From a checkpoint of a small transformer trained on Wikipedia: 2 heads of 96, a variant of Adam for these matrices.
MLP neurons of a small language model. Each row is named by its layer, matrix (up: input weights) and neuron, and shows model dimensions 32-159. Each number is 50 + 15 x the weight over its row's rms, rounded and kept within 0 to 99.
After each neuron's rows, "fires after" lists the tokens most often just before its 100 highest values on Wikipedia text that the model never trained on.

L7.up164:79 42 41 51 42 55 35 65 75 78 45 54 40 24 68 48 26 57 28 38 51 45 44 35 59 60 53 50 39 79 60 34 64 21 51 48 52 58 34 59 61 38 43 68 09 54 38 46 35 64 42 42 61 46 56 64 56 70 55 68 56 54 52 99 75 49 60 65 69 38 60 51 01 36 41 30 47 49 44 50 33 44 49 42 66 40 35 52 56 67 68 46 30 80 43 63 46 59 48 34 51 50 52 65 64 42 65 58 37 35 41 27 51 51 30 91 73 29 31 40 54 67 53 43 39 64 30 70
fires after: "C", "P", "- "

L7.up309:55 49 43 51 46 75 43 51 63 72 59 49 33 35 49 45 47 60 36 27 59 36 74 47 55 19 46 40 49 47 60 57 58 63 70 61 59 58 38 46 75 56 23 60 42 48 31 70 58 58 38 53 85 59 53 29 61 58 49 77 44 72 67 33 78 37 41 57 46 35 56 19 22 54 17 47 44 61 45 50 63 22 31 69 54 58 63 56 70 47 57 52 50 79 46 48 56 46 57 29 56 55 39 75 73 48 48 51 69 53 50 00 43 29 42 56 64 29 33 45 53 40 24 73 28 50 52 62
fires after: "C", "P", "c"

L7.up596:70 49 46 45 37 52 45 45 60 83 56 22 35 34 70 57 40 56 47 58 60 65 38 44 62 37 61 55 21 46 58 80 56 60 68 27 63 73 60 49 74 39 56 65 19 48 31 35 31 61 28 66 68 57 57 47 68 43 41 59 46 65 43 46 57 48 38 66 44 44 49 48 22 38 40 40 70 62 49 30 49 42 36 53 34 55 52 45 46 49 58 63 33 40 44 42 77 47 45 26 57 38 39 77 82 41 66 54 54 41 35 41 29 57 46 55 73 38 49 57 63 43 39 30 54 49 47 88
fires after: "C", "c", "ev", "i", "p"

L7.up656:48 67 48 54 52 54 53 70 61 65 55 53 57 27 82 06 47 52 83 64 64 34 48 45 34 39 61 52 69 59 42 33 30 50 03 43 51 53 43 49 38 57 32 48 52 26 49 52 18 54 60 69 55 47 42 59 77 62 58 32 56 62 31 33 38 45 54 55 52 74 40 65 35 29 45 36 57 63 71 61 29 55 85 64 67 39 42 36 74 35 69 51 51 57 42 64 45 57 38 47 55 27 53 80 65 49 49 39 17 70 51 56 41 60 60 52 47 56 34 61 18 47 61 61 48 63 33 42
fires after: "Am", "M", "is", "a", "Ch", "m"

L8.up687:41 27 46 35 36 50 74 61 52 60 87 61 44 46 49 65 42 34 70 68 50 41 80 38 64 54 80 37 23 56 44 66 53 64 34 60 76 48 47 76 67 04 46 57 53 44 42 46 56 49 59 72 44 58 63 46 24 52 51 40 61 47 55 53 38 47 44 71 44 36 51 71 56 66 62 58 64 58 33 37 25 46 82 38 52 61 61 48 46 31 77 90 51 91 49 55 50 65 34 72 15 53 39 37 49 57 49 43 61 51 51 35 38 41 35 51 58 48 29 35 51 31 81 37 53 50 36 41
fires after: "w", "\n", "W", "f", "i", "T"

L9.up614:63 17 50 76 57 48 63 26 68 56 48 44 48 59 57 60 26 46 52 58 58 46 57 44 38 73 58 58 40 52 51 69 68 67 74 58 62 81 24 35 53 15 29 22 53 21 57 17 44 54 57 32 19 53 57 54 63 72 51 70 46 86 71 52 39 49 42 71 68 53 53 09 77 57 57 44 47 66 50 54 53 58 57 57 39 52 34 33 23 63 48 52 49 71 56 38 49 62 62 55 23 33 54 52 42 57 45 51 26 45 52 51 76 29 50 52 27 47 39 40 51 56 46 56 53 48 36 24
fires after: "a", "es", "an", "s", "en", "u"

L7.up551:37 37 48 29 26 71 44 66 37 89 36 42 37 53 57 45 34 66 43 35 50 52 48 42 22 55 44 50 33 58 39 57 70 19 69 61 59 47 21 36 60 70 73 44 22 66 35 48 56 42 67 56 49 66 50 61 47 57 30 67 41 47 76 58 54 46 42 70 43 21 45 50 35 63 56 63 50 66 52 28 90 42 32 79 51 43 61 42 79 34 69 64 65 62 33 56 22 26 67 40 72 50 43 70 63 48 50 40 59 31 34 07 52 38 70 78 51 55 63 40 45 47 43 36 40 79 52 68
fires after: "C", "c", "G", "g", "L"

L7.up422:64 54 48 37 48 18 41 38 71 41 71 55 54 68 91 69 55 30 62 45 59 21 85 44 47 34 74 23 43 37 54 45 56 57 40 72 61 43 49 69 57 58 46 55 18 44 41 46 09 54 61 41 44 51 53 47 56 47 59 29 33 51 46 37 44 56 56 51 55 47 41 53 41 43 49 63 38 39 62 70 55 82 64 50 36 60 20 49 45 36 72 32 55 49 80 72 56 47 36 49 53 44 36 64 54 65 31 50 45 66 66 43 30 31 11 58 86 60 82 58 27 63 51 44 28 44 46 40
fires after: "f", "p", "ap", "in"

L5.up158:36 40 56 48 55 32 54 34 55 67 59 80 56 36 61 58 35 80 47 58 43 48 53 29 29 50 54 38 49 70 43 47 40 44 48 57 69 56 79 76 70 49 42 67 50 65 39 46 54 39 33 44 49 57 74 53 80 56 52 68 36 54 70 54 47 27 55 70 90 48 48 50 27 41 70 27 85 59 42 50 20 44 59 57 46 34 56 40 49 60 51 78 40 65 52 79 48 46 33 70 71 34 34 61 48 51 31 51 47 18 45 43 33 52 52 58 48 62 67 29 57 85 49 63 56 39 22 88
fires after: "\n", ".", "==", "|", "==="

L10.up438:57 20 48 63 47 56 38 56 55 44 77 51 45 51 60 32 56 55 71 16 62 41 52 51 80 76 67 40 40 46 81 47 54 44 57 70 73 66 51 43 62 44 58 67 26 35 39 54 24 45 63 57 53 50 59 65 84 45 41 22 31 46 68 49 69 40 83 36 59 48 55 26 61 51 19 54 44 48 59 67 54 99 57 19 49 59 51 40 44 41 56 35 32 76 52 41 78 39 36 52 29 49 38 60 38 56 50 49 45 74 49 47 44 25 37 56 63 47 45 38 47 47 66 54 30 51 37 48
fires after: "p", "in", "en", "f", "A"

L9.up187:41 38 62 33 30 45 71 73 72 47 59 55 42 54 43 48 46 58 58 34 65 48 66 40 89 58 60 22 18 45 55 48 46 42 60 45 62 68 25 42 86 21 69 48 32 86 47 47 69 37 51 62 55 64 59 42 35 73 37 63 38 41 66 37 42 33 38 41 61 46 55 48 37 56 45 49 90 50 35 29 70 41 65 43 63 60 54 47 52 60 39 92 38 70 49 40 58 53 43 42 52 28 69 49 38 69 37 49 73 60 55 46 35 56 56 43 24 55 65 20 61 51 34 54 61 44 45 41
fires after: "c", "W", "r", "e", "w", "s"

L8.up23:52 61 43 23 39 47 52 52 77 57 37 88 50 34 61 39 57 81 76 50 55 61 75 49 32 48 61 62 35 58 23 14 41 79 24 52 54 55 13 41 47 65 57 67 70 53 57 55 24 30 27 27 57 37 48 48 83 46 69 85 71 57 62 32 51 39 45 49 35 74 63 65 23 29 54 49 70 51 61 43 71 33 53 73 53 57 38 50 52 66 71 36 57 46 74 59 26 42 55 41 46 21 69 69 48 44 25 42 21 26 34 53 53 49 74 43 51 52 38 54 33 32 72 58 59 60 62 71
fires after: "h", "or", "m", "Ch", "ak", "v"

L11.up367:35 34 49 48 40 35 53 44 62 43 32 65 58 47 77 45 33 91 74 76 74 44 53 37 45 12 42 52 66 72 63 49 71 42 37 47 41 43 51 79 50 58 44 47 65 55 34 78 36 32 35 42 49 57 45 51 52 38 50 76 51 52 61 18 72 48 86 51 46 62 47 55 41 40 48 43 66 64 75 35 64 43 58 69 59 81 61 59 30 57 31 54 45 45 72 70 13 54 49 45 58 05 73 44 54 36 49 33 47 37 36 56 45 71 80 32 63 43 58 55 53 49 72 58 53 63 57 51
fires after: "H", "h", "M", "Ch", "E", "| "

L7.up132:43 55 48 49 29 43 39 41 40 72 65 57 55 32 60 50 39 62 79 61 35 60 45 32 08 33 54 32 38 46 52 27 37 48 47 46 65 67 67 71 66 41 55 64 39 69 54 81 59 43 64 49 52 46 53 25 72 78 62 65 75 50 39 48 37 55 51 45 62 37 49 37 37 33 33 26 72 41 44 53 61 60 59 55 44 52 49 47 36 51 82 38 53 67 56 59 37 64 34 55 40 20 26 65 50 46 45 45 38 26 38 31 39 58 44 64 46 31 81 36 54 76 46 57 51 58 31 88
fires after: "=", "==", "===", "or", "be", "y"

L9.up573:58 64 49 38 47 69 78 34 76 80 27 50 42 34 52 32 24 70 77 45 51 54 58 38 54 48 76 35 43 59 37 74 71 34 44 44 63 43 20 54 53 46 48 39 47 34 53 67 47 51 35 69 72 38 67 34 68 29 48 64 25 80 46 53 55 36 48 64 49 52 51 58 36 41 58 53 40 59 38 28 43 49 63 86 62 70 45 52 61 50 46 33 67 59 19 37 47 69 39 36 45 36 28 34 64 41 67 33 85 47 49 00 24 55 65 52 65 42 52 59 47 32 70 65 56 53 42 44
fires after: "G", "g", "c", "p", "Q"

L10.up401:21 47 40 15 70 35 64 53 70 41 55 58 71 50 61 40 49 67 48 39 63 80 62 44 27 16 34 25 41 65 48 40 45 72 36 47 57 54 40 77 52 70 47 73 63 83 44 82 07 52 48 41 60 32 55 57 74 36 48 33 68 48 54 53 65 31 50 48 71 54 37 49 48 29 64 49 44 51 44 70 68 51 63 68 36 63 59 62 53 55 64 42 63 66 30 36 29 38 24 59 61 39 54 40 41 45 23 37 40 45 57 52 36 41 45 81 50 55 65 30 42 32 63 77 60 68 57 56
fires after: "ch", "Ch", "l", "m", "g", "M"

L7.up716:45 57 54 32 41 38 45 73 52 47 53 79 40 29 40 51 67 56 48 24 59 46 76 37 41 75 65 37 24 71 52 52 52 52 53 49 69 47 33 70 64 22 63 83 55 62 39 66 49 68 53 41 91 47 69 19 36 60 43 49 61 72 54 61 51 42 53 68 59 00 55 57 27 40 55 49 51 73 25 45 53 40 46 49 59 59 59 58 69 63 65 61 26 63 40 77 65 50 46 57 27 47 34 57 35 62 20 51 40 35 44 40 31 37 30 29 62 75 48 46 54 62 48 51 47 70 43 38
fires after: "w", "W", "F", "i"

L11.up497:51 35 58 46 76 51 48 43 67 66 55 51 50 32 57 52 30 60 83 39 57 64 45 37 56 63 49 61 30 42 46 35 56 67 26 38 42 46 64 56 44 52 52 75 61 67 35 41 43 26 62 39 62 56 53 74 47 13 54 26 33 48 64 46 50 28 56 48 53 60 55 53 21 44 28 48 67 59 58 54 38 44 63 68 47 38 59 56 67 70 76 58 17 38 19 66 68 55 44 69 37 56 76 27 65 38 20 60 49 13 46 47 46 33 46 82 52 58 34 45 19 62 43 64 46 46 24 71
fires after: "is", "in", "er", "om"

L8.up596:16 21 44 54 37 67 49 48 31 54 31 50 46 53 73 53 33 43 68 73 50 52 60 41 28 71 55 44 24 53 58 28 48 16 62 27 53 57 10 46 45 20 14 42 78 47 45 49 56 29 45 45 38 46 54 61 41 68 88 45 76 69 39 69 49 52 35 69 65 51 44 44 70 52 28 30 47 53 32 42 53 40 63 57 69 58 57 42 32 44 42 59 51 77 46 46 27 47 52 51 62 34 51 73 42 63 30 38 44 40 56 58 78 66 66 42 57 46 36 54 45 99 51 49 63 64 54 44
fires after: "a", "ou", "I", "o", "u", "i"

L8.up322:42 44 43 46 59 39 43 46 79 65 30 47 39 39 56 43 41 48 56 47 57 36 60 35 66 50 61 56 46 63 32 56 84 65 67 63 46 59 16 54 60 28 39 51 25 59 29 31 22 52 50 45 71 59 63 49 48 57 41 82 28 80 68 49 59 45 43 57 51 33 53 49 28 31 46 51 59 55 46 54 40 21 59 63 80 63 62 50 42 64 55 64 39 76 51 39 77 49 28 65 60 59 48 58 61 54 69 52 38 87 43 25 30 59 41 54 35 59 70 56 52 23 70 66 37 44 37 32
fires after: "- ", "W", "C", "P", "S", "R"

L9.up237:48 24 45 44 42 63 47 38 61 60 43 49 56 03 53 19 30 14 42 71 49 43 37 42 40 48 62 45 43 58 47 43 43 53 31 49 51 69 51 55 36 74 32 51 73 44 51 42 46 49 62 55 55 56 59 60 51 26 54 57 67 52 47 51 36 37 50 53 61 28 55 73 56 36 39 50 59 59 41 38 72 23 32 74 56 57 69 39 83 71 82 58 42 38 36 47 64 74 33 37 45 66 60 54 68 26 55 52 46 31 27 30 25 35 65 48 46 68 34 43 30 44 53 66 49 65 38 66
fires after: "is", "om", "oc", "em", "m", "er"

L8.up250:53 78 51 68 48 50 78 56 79 53 45 58 35 50 82 34 32 81 62 71 69 70 44 62 57 57 73 52 44 65 42 20 56 41 33 40 47 38 34 53 27 54 39 51 44 42 65 52 49 22 17 46 65 12 47 43 61 52 68 42 82 48 61 23 56 43 59 48 48 67 58 80 44 49 72 47 66 66 34 59 58 42 56 54 62 40 30 25 54 39 46 57 45 54 66 46 22 36 54 38 33 13 57 28 52 71 29 42 50 22 27 66 35 72 86 57 53 43 59 66 29 52 54 51 70 55 43 60
fires after: "M", "m", "J", "E", "Ch", "l"